MLP neurons of a small language model. Each row is named by its layer, matrix (up: input weights; down: output weights) and neuron, and shows model dimensions 192-287. Each number is 128 + 32 x the weight over its row's rms, rounded and kept within 0 to 255. Numbers have three digits each.
After each neuron's rows, "fires before" lists the tokens most often just after its 100 highest values on Wikipedia text that the model never trained on; "fires on" lists the tokens most often at its 100 highest values on Wikipedia text that the model never trained on.

L4.up710:167110122096119162124138186104123115117133101164133098113081124113181097169115138195072141119132102124142154103141185116084132146119120168095084156125143112102131088141108143106113159099169101139163145096098136156110095156125151122117135142150070115089188169198117130205102145123106088141
L4.down710:201091085158077184078127136134173083107112144119111104166161210135160119112117162111151128070078095101093129114109184150123162147121117140149076113127108108106141135130117118116086121100171127084185110126173149110153075095109164118158144146109149106176196126174083159152207096154140140175
fires before: " the", " his", " them"
fires on: " of", "/", "ong"

L7.up1064:087134179165107140091125106096087137172091130128149121159146087139135127097099166148144106157171114119177130096133160088152136172128153108195049144139136072132126162133139081087075110194114048113205221179078130147173192151173117084134123186102166115131143151078154124142087093097113139115
L7.down1064:097067061145113101096133139157122105128085152141137133147155085128113139158048099142118072088089122110116113133101155100144216141105155069225093162085116123149116121113150151125143083144086103133080237200119101154119181160142095041205109174085155183140133173128112148112107073107062130082
fires before: "\n", "-", "The", "f", "N"
fires on: "\n", ".", " .", " ("

L8.up397:104080141119188105123113159160142090107150110158134113170140127141128141127134149107145112108143095065154182158124124124149123064121104155153137143090186143104090112110084123103128155152124115143092116082150135108168142131125116157147112098079077088121091109063122190124146129150098173142
L8.down397:182117096108083091095143128131207148145147108158110138162113151097118071162079057145116165102155122125083105130146113162078188122091072074080093129116153125137101133129102121153103141165201128152110139155154131174150153132134193155167128126099101156140120098126099114130160122112122115109
fires before: "s", "9", "t", "0"
fires on: "'", "1", "2"

L8.up344:096093117054167103127114103141146093115106159121118115139062089138109121098105129147105106135097167180131113122149091146160123168082083089222101121125148117131203161109158124157117151117064115131093119090056154109137098096201116126055070115062200164080133115112179072127139095135125127148
L8.down344:140158093066103162143142129133199161138120153123174147129143129121111193065098040085114134150097145186114089167175147198114162064176171081122076152155121128164128138147151147135127127137091079115193161195063107088152156121129108132119112133116130163098145111101151110130050098124148102125
fires before: " ", " the", "-"
fires on: " to", " of", " since", " late", " early"

L9.up21:125121129127071130129144114138176089150106205076121161158130125102156128111109173119114132151150148134123090148123121083112187114144077191127145114097152174124110125150143159145146141110122153117164083175100192102120131088146078140077119115105121124098108104116078106095166126155138148137
L9.down21:126132115072113119074111107144099109096117083067134120166125161131122118181095106156155115097155116115146163132148137137115118154121143089091144145182062090088149149107154125146150153133136087067138132125164190146111121150170106148219153101155127144100113133153094104185144149141148146162
fires before: " ", " |"
fires on: "N", ",", " (", " H", " N", " March"

L6.up431:149150160128148168122121105111095123074142080110149146077146094122131115130120171164148131064137080147144121129182186181132108102129114170097159077147136099071090032115123120116134106099079106191118095113158138113109158079126151184144157148147133114095122158120113151125146147086203113075
L6.down431:127137146143089177131149099137144135129135194150180114069123113128117109180109084125120101095158113127127099206172154117127131107131130100148092096145115093107146177090160128078113101150174140156120138184152164119084151183087130192088145086165122134043174106124076110098078089148165133141
fires before: " "
fires on: ",", "."

L9.up261:135188117141171138147138186156180146166121107149167118117131082130113123152171144074098140096150152173142108132131122175161117107162111094163148075112155120067122145147168153117113124179185132155151159112132112099155198105220178122171124168120108151108124106145170213096140136114075135104
L9.down261:147107169094173122142124076117101109150138115110091128150131091136118129143146137113097126115136117084170069188152080147127169133100149111117091080171113169117124078173128126151139113130086203102132150112153120097132139076151201102140160130156080111089124116107120084162151090077117141088
fires before: " ", ",", " ."
fires on: " |", ":", "1", " of", " a"

L6.up647:150137109123091139116083173154124141126183144135140148119157120112154181148104189190102105160090109126077160072105152169107132103140107155184119153102102116176133098150139108156110138148126151110122098065110147091129140185138126118119126205150117100115180138156097116175119196176125141204
L6.down647:126096126158128129147150152144096175111086135115086124098160137162130123118111120104153132116078101053105093134153112160169100143071110122125105137105175084224174118129159155082067124150185133121142090083122121098198133131111200190047127130173121104123136126140104115157138109208085178168
fires before: "s"
fires on: "'", "as"